config.toml
n_head = 5
head_dim = 64
d_mlp = 832
norm_place = "pre"
qk_norm = false
parallel_block = false
init_std_qkv = 0.0261
init_std_up = 0.0261
init_std_down = 0.0
lr_mult_up = 1.06
schedule = "wsd"
batch_tokens = [65536, 131072, 262144, 524288]
dataset = "wikipedia_en"
MLP neurons of a small language model. Each row is named by its layer, matrix (gate and up: input weights) and neuron, and shows model dimensions 192-287. Each number is 200 + 40 x the weight over its row's rms, rounded and kept within 0 to 999. A neuron's up and down rows have the sign that makes its largest values positive.
A block is one neuron, or neurons of one layer that tend to fire together. After each block is what it responds to, as a language model described it from the Wikipedia text at the highest values.

L10.gate69,244,243,232,190,182,206,189,182,167,160,303,204,208,192,222,252,190,106,171,127,208,184,168,164,278,124,160,237,201,162,170,263,168,200,189,151,244,174,174,155,205,183,168,180,235,224,240,270,279,233,254,200,280,220,207,227,182,198,185,145,138,234,188,202,253,238,187,174,155,174,180,212,174,219,177,192,196,184,183,202,214,215,194,247,195,125,138,229,177,189,200,192,113,180,232,254
L10.up69,146,118,188,155,213,288,176,205,204,222,175,126,251,249,215,201,265,155,205,178,247,177,192,209,198,197,197,223,163,244,202,195,153,212,219,244,251,232,252,164,282,209,178,183,168,201,188,189,209,245,218,188,193,207,177,225,147,173,129,181,209,182,189,246,232,121,176,240,149,190,217,200,228,205,182,255,99,247,153,251,238,220,116,200,173,263,195,233,144,181,228,156,148,210,126,254
L10.gate565,195,120,231,191,197,215,152,215,231,252,163,217,265,133,193,173,135,248,183,226,255,200,190,219,213,236,222,234,165,156,171,146,153,183,187,187,196,193,251,143,274,163,191,222,115,174,197,167,261,176,194,213,182,184,212,160,191,146,241,203,160,154,201,165,216,171,186,209,152,207,208,178,277,232,184,225,201,173,239,216,186,181,219,200,259,222,155,174,153,205,310,159,223,283,285,212
L10.up565,196,157,202,199,187,241,157,186,192,145,202,157,203,178,233,216,136,194,117,210,211,124,137,157,220,156,205,289,91,251,128,185,182,207,148,178,208,207,179,181,237,174,155,204,265,173,118,207,213,144,194,218,235,170,270,212,167,132,167,250,137,254,253,189,199,238,233,172,138,210,261,223,214,180,256,227,198,177,184,202,222,41,153,249,243,176,142,277,212,198,190,186,274,158,244,183
Responds to: Final pieces or words naming places and facilities, like complex, airport, airfield, highway, museum, school, hospital, hotel, often completing a split word.

L16.gate26,188,154,120,131,146,208,237,225,260,165,244,162,128,144,137,217,230,261,202,199,152,162,259,209,208,124,181,179,224,129,163,206,215,169,196,229,188,159,236,239,264,146,162,227,198,161,221,196,245,227,201,143,207,252,151,179,203,198,163,246,133,154,189,201,185,176,207,149,194,177,211,211,222,241,260,178,146,176,237,211,200,160,179,145,232,239,184,305,177,200,249,193,122,183,232,166
L16.up26,132,279,221,210,148,174,175,187,198,238,191,259,236,193,163,168,140,211,169,230,162,156,206,235,183,173,186,213,206,237,164,120,255,231,258,121,200,148,220,236,167,254,228,200,192,199,168,213,218,235,240,182,258,260,192,208,217,246,239,233,206,201,225,282,175,123,201,190,203,189,268,212,277,221,172,192,181,208,207,168,215,193,179,166,146,156,188,201,133,165,204,168,257,164,222,192
L16.gate113,155,156,181,195,162,198,198,200,221,288,180,252,221,136,247,206,251,195,186,176,156,201,214,240,141,241,258,194,228,177,211,251,253,217,177,219,188,184,169,263,164,231,148,234,190,204,295,236,202,236,145,212,235,224,241,225,165,273,164,187,166,175,223,207,127,186,215,165,159,167,221,247,205,210,192,167,159,199,174,203,136,223,143,255,197,169,242,206,213,165,226,188,170,180,203,153
L16.up113,207,217,185,151,208,165,166,206,244,213,220,289,198,197,276,169,187,173,169,138,202,169,206,207,255,230,258,188,210,174,190,186,141,189,178,139,198,223,154,189,234,120,297,213,150,223,204,222,214,252,155,199,204,167,193,220,238,217,157,229,252,157,192,238,256,118,167,183,198,228,126,278,203,151,225,180,239,161,211,217,109,199,251,204,200,208,174,264,207,136,103,231,221,137,226,145
L16.gate313,181,221,150,151,189,200,218,305,270,224,186,187,129,144,234,221,186,247,184,134,206,204,254,238,178,184,185,195,258,246,220,148,247,207,243,207,154,173,186,271,198,226,189,179,200,216,161,177,234,210,165,178,104,216,176,188,271,213,147,200,201,169,92,163,160,220,196,152,177,181,214,236,169,241,214,164,228,277,225,189,177,331,237,235,231,181,129,205,197,190,182,262,194,166,230,212
L16.up313,217,225,159,174,197,222,138,153,220,291,175,227,195,173,183,195,224,208,195,132,214,209,207,227,254,173,222,196,179,193,179,241,225,182,187,252,187,213,222,213,172,201,197,195,169,185,276,214,172,139,252,233,140,194,188,203,212,197,188,174,165,157,197,163,182,282,238,204,153,171,208,203,157,196,187,219,185,196,193,204,240,182,211,184,202,160,175,199,205,182,184,168,244,151,144,140
L16.gate402,264,211,246,183,156,201,211,190,278,202,176,221,187,178,290,199,156,187,246,121,148,240,179,263,197,161,193,328,240,215,186,205,226,251,216,180,215,179,210,255,170,208,191,171,163,212,216,165,188,238,304,126,185,204,161,212,207,217,267,201,115,201,185,188,161,203,197,184,209,260,226,183,174,248,132,157,183,183,229,284,196,197,109,228,162,250,164,226,157,228,200,190,137,137,205,203
L16.up402,175,268,259,208,163,258,269,252,213,175,216,206,181,199,252,188,192,182,207,132,158,140,174,248,226,238,262,182,212,249,187,158,182,244,270,255,211,265,198,158,172,169,190,169,206,176,104,199,187,242,204,226,247,174,156,198,254,168,226,214,173,183,177,151,117,240,183,218,201,162,223,199,150,199,276,201,186,191,191,207,217,223,115,160,202,193,209,226,173,186,193,150,216,217,186,193
L16.gate498,230,195,239,191,160,195,200,162,258,218,202,203,149,175,228,169,207,139,256,184,201,178,211,211,207,204,163,136,192,195,261,192,138,165,192,248,169,145,134,252,181,126,205,158,232,282,155,149,169,293,222,204,177,313,265,247,209,155,252,192,169,206,213,131,197,219,215,168,246,247,179,211,136,129,242,194,172,209,186,154,158,219,137,182,177,160,261,222,193,114,168,180,250,229,173,189
L16.up498,160,161,201,191,246,186,193,274,217,180,215,122,147,265,190,195,217,215,136,179,178,258,229,233,274,252,147,192,208,279,190,184,241,105,227,200,198,249,233,186,141,153,225,198,228,179,196,266,238,298,196,211,220,190,206,233,287,258,217,210,257,188,200,171,201,206,186,230,225,263,178,221,200,212,179,135,188,182,228,133,204,265,210,200,224,186,178,132,195,268,179,210,173,201,189,180
L16.gate514,183,163,200,233,170,226,167,239,255,166,209,200,225,198,216,278,184,225,189,236,140,114,312,211,187,189,190,289,171,189,268,180,266,166,251,195,201,210,243,176,226,129,198,188,114,179,173,219,286,173,164,170,210,180,184,167,214,236,137,220,234,223,260,158,224,148,238,221,193,214,205,245,233,211,129,181,202,223,243,162,259,149,185,115,216,173,195,128,243,199,216,218,125,218,178,177
L16.up514,189,289,228,114,145,243,175,228,168,105,255,146,193,199,236,224,148,214,162,182,170,146,180,215,124,234,151,258,165,195,203,193,270,201,285,159,199,171,186,183,228,152,183,199,221,175,197,217,239,140,134,168,242,177,215,209,228,181,266,292,208,226,140,200,143,133,244,236,138,112,171,204,206,166,260,224,225,161,179,150,185,165,243,257,149,182,187,171,199,114,208,168,173,222,104,264
L16.gate526,170,172,194,142,190,212,196,206,235,233,209,177,179,190,168,211,154,222,159,275,192,274,241,230,190,183,213,247,220,229,187,207,221,144,176,209,199,140,196,109,160,150,189,234,210,174,230,254,231,196,220,167,259,272,191,149,102,188,233,162,172,186,165,228,218,202,152,258,192,250,184,281,197,202,131,173,200,148,175,238,239,168,222,211,105,206,155,184,187,179,212,151,276,206,206,161
L16.up526,132,149,175,159,232,248,177,116,252,217,230,181,223,198,201,204,221,122,209,254,161,268,157,253,244,185,192,136,249,201,192,168,248,139,282,266,246,216,166,122,178,172,160,214,160,214,227,199,262,216,146,136,202,198,191,157,167,247,278,161,184,190,215,202,220,142,141,283,194,217,177,221,229,194,163,153,261,240,191,268,215,226,211,251,166,130,140,176,181,179,222,118,237,176,186,185
L16.gate782,176,218,113,206,174,200,244,211,199,193,185,158,172,214,229,239,189,159,203,233,213,280,193,215,237,186,210,182,198,185,187,189,170,175,284,248,229,134,208,204,158,230,235,176,159,145,205,257,163,212,262,221,218,176,208,175,220,228,222,223,181,184,151,256,215,165,199,206,214,233,232,191,253,205,221,186,175,226,237,89,271,220,183,192,240,157,191,245,202,271,236,185,162,187,182,248
L16.up782,238,132,170,132,190,267,177,266,130,233,197,170,161,182,255,190,177,278,167,193,268,251,191,219,229,194,220,207,245,176,118,192,253,202,146,188,223,155,159,215,229,186,213,205,234,181,146,132,186,192,174,170,109,172,198,194,170,126,169,184,202,345,192,290,238,252,217,234,215,224,206,217,135,212,212,199,185,193,198,141,195,219,209,235,181,187,206,157,228,247,213,156,188,216,152,152
Responds to: Fires on the token finishing a verb or the preposition right after it, just before its object, e.g. "questions about", "insp-ire", "learning from".

L11.gate89,239,217,189,143,212,127,219,273,283,256,225,142,212,218,259,211,179,156,153,180,184,223,125,211,222,192,190,224,202,155,179,219,259,185,171,149,209,242,110,186,308,217,298,217,239,169,184,261,213,253,138,183,217,221,223,257,170,204,248,139,183,192,171,210,131,194,213,256,216,228,202,174,167,203,200,306,164,231,179,278,116,250,205,240,184,215,140,177,215,192,213,166,228,202,247,193
L11.up89,105,208,237,216,155,171,183,184,221,199,238,191,187,179,239,141,148,316,259,195,227,248,231,258,148,175,169,312,189,156,190,153,205,235,169,167,199,149,198,205,205,235,149,138,214,162,215,349,150,237,145,141,222,212,205,275,193,166,182,207,105,113,186,241,160,160,225,194,189,190,182,183,197,147,186,197,135,237,185,215,246,182,231,180,197,256,189,226,197,203,105,282,229,136,251,237
L11.gate281,230,252,186,185,200,197,157,232,284,180,151,117,166,238,172,180,221,155,215,160,272,169,128,129,161,229,160,251,235,167,220,229,200,185,166,161,149,199,167,188,270,170,166,190,206,133,189,282,186,212,169,174,219,218,181,208,181,189,206,175,238,215,269,196,169,168,221,247,219,279,202,178,208,200,210,208,117,168,207,115,127,151,232,236,187,172,184,227,219,179,220,226,143,156,215,154
L11.up281,169,208,148,132,197,175,203,233,242,193,231,188,147,223,221,231,136,248,193,142,173,173,133,251,226,197,211,172,195,192,161,228,155,250,166,232,196,220,241,210,182,144,193,173,208,178,187,240,183,259,162,166,223,183,221,214,186,203,186,224,142,303,176,242,193,200,179,220,198,220,201,245,220,161,184,245,176,219,223,185,208,189,183,175,210,276,236,180,200,176,152,192,270,233,226,182
L11.gate326,169,211,218,241,129,253,213,206,258,159,212,234,196,207,208,236,183,212,226,212,182,141,71,229,225,203,240,219,180,171,203,196,242,186,230,132,171,155,198,158,224,179,147,197,188,158,201,214,185,215,218,201,210,168,198,190,194,173,228,181,211,189,184,195,141,228,140,209,168,208,260,181,211,160,159,156,150,251,200,185,188,269,269,279,240,207,110,184,242,240,238,197,141,247,251,239
L11.up326,271,246,142,185,144,206,109,253,181,234,134,215,203,169,205,207,217,147,153,173,150,217,151,246,150,211,205,149,216,188,180,230,288,209,174,176,169,231,283,189,224,165,246,128,266,245,120,247,230,237,269,210,283,196,224,169,180,208,231,201,182,194,189,226,178,217,207,312,216,211,229,239,214,257,147,234,191,193,293,241,263,225,213,184,172,205,216,213,180,160,205,219,226,217,161,125
L11.gate718,171,200,216,168,126,209,166,218,173,198,210,240,149,181,165,198,213,285,201,151,151,240,149,193,183,159,196,120,226,281,213,195,237,185,277,153,246,226,134,238,198,230,135,214,193,210,170,192,241,305,178,145,211,209,194,131,249,195,254,230,219,295,227,201,228,184,206,219,170,182,187,182,168,231,254,203,204,217,277,216,173,252,173,214,175,200,171,132,183,234,223,172,179,241,168,215
L11.up718,191,231,117,244,171,158,247,258,234,240,161,208,208,212,274,244,199,160,220,234,228,181,208,222,284,161,248,157,222,165,206,230,258,222,240,185,201,254,166,232,133,160,205,238,166,196,285,249,205,238,198,168,287,207,211,183,222,175,253,188,278,243,166,168,188,253,159,293,201,226,249,214,136,161,167,220,224,295,147,162,281,163,202,221,177,229,247,215,181,241,228,210,254,186,189,199
Responds to: Final pieces of transitive verbs split into word pieces, just before the object, e.g. scor-ing, prov-iding, l-ure, produc-es; also " with", " play".

L16.gate74,181,193,210,225,206,193,243,223,179,259,131,231,223,217,145,183,241,224,225,257,183,157,222,202,187,160,156,251,266,220,168,178,187,126,246,247,245,253,255,145,192,227,238,226,186,283,96,142,230,148,235,225,200,195,227,155,220,217,165,128,141,198,207,222,216,226,184,233,152,186,197,277,118,262,234,182,242,212,194,179,132,124,154,157,217,176,207,196,192,111,223,239,208,284,184,233
L16.up74,235,236,251,224,129,232,225,270,143,209,244,187,195,203,220,108,249,192,204,189,249,190,136,173,154,66,178,199,206,118,207,165,117,229,230,149,243,247,182,200,208,242,245,203,201,197,176,252,175,199,257,180,174,228,191,216,161,240,179,188,203,171,197,119,160,158,124,218,310,143,257,217,207,173,141,170,180,158,228,233,219,120,144,265,199,146,202,280,196,148,179,130,265,179,206,251
L16.gate93,243,168,290,199,186,209,200,187,168,218,187,174,273,141,256,177,283,157,273,188,272,200,210,121,179,198,136,179,169,213,184,174,162,180,184,230,223,226,230,212,158,208,189,163,197,210,125,157,248,174,218,247,204,222,159,264,190,216,192,171,191,153,211,273,193,236,109,125,179,200,226,271,181,229,154,237,88,178,233,209,194,228,221,152,217,221,171,161,279,170,228,182,218,167,227,180
L16.up93,168,215,245,228,154,165,108,255,171,225,193,201,286,207,168,107,277,180,231,175,148,140,94,215,206,223,216,139,186,227,195,152,191,153,170,192,226,185,192,243,175,223,169,194,190,117,217,147,171,155,188,174,197,158,188,188,183,255,213,192,227,190,264,178,207,148,181,174,279,170,179,275,207,192,219,298,75,200,219,136,158,214,143,199,279,188,177,229,248,149,204,193,202,241,192,171
L16.gate209,252,196,165,133,203,138,198,254,209,230,188,196,246,149,208,178,261,185,229,185,241,244,248,150,102,169,265,225,194,229,198,232,264,186,214,166,178,179,211,156,118,235,242,238,181,252,222,176,246,223,177,221,233,252,227,134,205,132,182,216,226,143,216,183,192,217,163,206,243,164,182,258,228,210,184,199,172,127,126,241,241,100,165,216,174,184,182,184,235,179,202,133,209,210,230,217
L16.up209,176,169,205,235,206,228,250,212,117,194,195,189,226,206,256,169,178,216,222,213,235,181,202,259,200,226,147,232,231,147,275,229,185,230,214,200,231,137,144,140,107,214,219,244,131,182,165,270,217,196,285,243,171,266,165,256,182,186,104,129,182,147,237,202,207,154,172,160,230,191,160,255,99,290,180,189,265,174,199,191,158,175,215,226,176,205,153,279,230,176,188,168,198,233,228,145
L16.gate243,245,214,166,194,196,169,221,128,149,185,250,238,97,211,178,159,180,244,137,180,225,266,249,219,212,241,240,170,222,268,208,241,220,229,189,230,283,200,145,241,254,201,208,190,114,140,199,129,221,213,190,254,233,271,231,219,283,178,148,146,149,184,167,158,181,233,158,229,107,170,108,274,109,167,164,196,181,155,186,195,186,205,146,204,265,198,220,189,217,229,227,172,164,219,168,207
L16.up243,196,255,214,189,222,220,157,144,252,202,250,136,182,188,157,166,200,206,243,222,215,138,172,220,209,165,188,141,240,135,264,193,191,250,175,163,184,140,95,240,230,182,133,230,220,123,240,164,185,227,149,292,149,200,191,188,188,193,186,197,152,194,143,184,177,175,240,147,212,170,203,184,239,257,181,242,178,213,202,239,184,213,250,169,267,191,178,217,212,234,249,115,170,122,193,261
L16.gate565,171,169,261,155,139,188,166,145,293,171,231,200,236,157,251,155,207,156,281,268,168,188,196,151,226,146,161,143,194,247,205,117,166,211,233,218,226,201,191,217,188,193,236,157,161,140,208,212,289,206,221,226,242,201,222,185,229,159,184,210,210,196,240,178,205,223,219,218,179,178,178,244,168,243,193,229,124,200,227,158,178,196,175,214,282,215,205,272,186,133,270,161,150,218,180,142
L16.up565,198,272,184,243,186,215,191,243,260,172,198,263,231,172,267,209,193,275,188,184,147,162,154,206,157,130,204,240,201,200,222,142,185,225,158,205,186,232,306,191,182,256,241,160,210,148,207,306,192,187,214,192,192,170,277,151,157,187,227,238,180,201,253,200,226,169,146,322,247,156,210,202,206,229,126,178,201,165,189,189,193,217,177,246,206,214,245,241,161,160,152,202,215,170,213,132
L16.gate618,182,147,202,180,191,215,281,241,276,125,78,222,224,193,200,213,217,220,141,211,252,163,149,244,218,244,212,220,176,237,153,170,257,152,185,262,203,158,214,183,205,217,224,207,160,260,137,224,176,176,211,179,184,206,222,210,174,192,155,203,160,273,144,143,206,200,200,140,231,222,202,180,293,159,200,172,169,217,284,173,219,165,262,193,277,192,230,234,111,143,179,173,214,258,240,191
L16.up618,137,112,214,174,211,213,172,271,275,229,179,161,200,169,201,157,139,225,230,217,218,155,157,211,220,206,228,195,139,190,173,197,170,234,222,207,146,121,233,217,229,132,158,307,197,206,223,222,238,238,250,177,155,257,233,166,260,161,268,186,231,159,201,208,274,260,181,233,189,158,238,226,207,243,234,208,213,285,150,189,203,184,229,180,182,232,244,206,249,204,259,247,186,116,223,266
L16.gate693,188,231,244,173,215,288,189,185,116,162,153,220,209,64,217,154,215,244,177,253,210,152,229,259,156,281,232,201,228,234,230,132,110,179,194,174,156,135,199,193,246,204,215,191,184,142,185,199,137,206,271,217,153,248,168,212,206,148,181,223,216,192,219,209,139,153,145,228,178,216,199,226,179,176,234,171,112,187,194,202,185,185,169,201,239,172,161,233,227,73,180,254,170,243,245,287
L16.up693,185,243,249,227,281,178,149,219,185,199,147,173,197,190,189,129,226,191,261,209,176,200,199,230,237,198,106,103,190,175,238,249,203,223,269,235,242,246,145,149,206,281,242,169,149,121,110,201,129,154,193,258,223,210,225,250,194,293,228,214,199,201,179,220,208,82,204,153,157,185,191,208,214,178,210,220,211,203,126,260,199,231,146,212,211,176,150,252,217,131,201,181,240,204,224,181
L16.gate751,217,175,185,236,183,243,163,217,135,198,266,206,222,142,318,167,292,184,235,229,223,250,155,229,159,208,278,146,244,205,204,266,185,235,168,247,156,205,184,138,255,206,178,126,162,223,195,193,256,201,135,256,204,175,239,218,214,162,168,154,158,189,288,156,184,144,149,205,127,207,164,155,190,192,180,255,178,221,216,149,257,229,117,70,185,234,146,198,134,172,189,134,243,232,177,220
L16.up751,214,235,154,228,220,153,165,191,235,220,242,189,168,245,205,289,181,247,219,234,243,166,139,203,255,253,175,231,135,248,185,196,192,238,214,91,154,203,166,223,191,308,200,175,222,187,177,151,155,210,194,219,184,213,178,178,241,235,249,146,154,176,172,205,226,84,181,271,160,148,214,169,252,179,204,200,203,211,223,185,259,136,116,266,182,194,186,159,199,156,155,228,210,139,161,184
Responds to: Word pieces inside transport or place names: route numbers (US 19, MS 184), Tr|ain, Air|field, car, bus, and the closing = of place-name article titles.

L10.gate348,219,155,208,193,226,211,195,181,186,228,201,204,165,299,281,135,204,249,222,133,216,191,198,159,228,187,258,174,222,222,217,146,194,217,174,226,210,179,197,121,197,168,179,249,208,113,219,242,250,241,213,216,168,220,160,206,215,220,180,215,221,207,172,231,239,215,132,242,238,201,170,245,122,280,159,287,257,168,189,197,193,225,226,262,197,195,133,223,231,205,192,209,265,97,289,159
L10.up348,182,180,253,167,216,202,210,195,189,209,267,180,194,239,188,209,185,212,176,173,195,212,181,150,209,161,189,267,226,129,154,210,196,236,259,175,167,153,179,209,208,194,222,178,155,123,229,254,253,244,238,207,151,178,170,258,224,193,155,200,282,196,132,202,196,215,181,155,114,262,232,149,108,230,202,189,214,149,184,182,156,175,128,213,176,189,174,191,241,175,178,149,242,205,238,149
L10.gate638,175,209,162,238,222,135,192,155,121,219,264,237,129,175,240,214,200,254,157,181,214,177,228,265,203,219,237,278,206,232,157,213,231,234,192,188,162,178,265,140,242,119,187,228,186,176,262,213,221,300,234,169,211,227,238,176,195,216,210,160,182,274,155,178,131,199,151,217,229,147,232,219,190,176,208,214,231,158,182,178,131,221,216,206,191,228,212,249,223,137,175,178,213,185,343,187
L10.up638,255,203,223,242,199,125,209,202,191,89,155,233,174,183,278,132,155,270,201,181,186,153,159,178,181,147,249,191,234,215,187,247,133,228,203,202,166,225,242,131,173,190,155,175,212,190,256,263,191,235,192,168,180,222,247,186,150,214,176,187,175,226,159,215,146,132,196,219,175,245,198,286,251,151,211,249,211,175,191,211,162,195,227,240,170,195,164,247,238,146,196,141,150,156,323,152
Responds to: Final piece of a verb, or the preposition after it, just before its object, e.g. explores, symbolizes, wrote about, led to.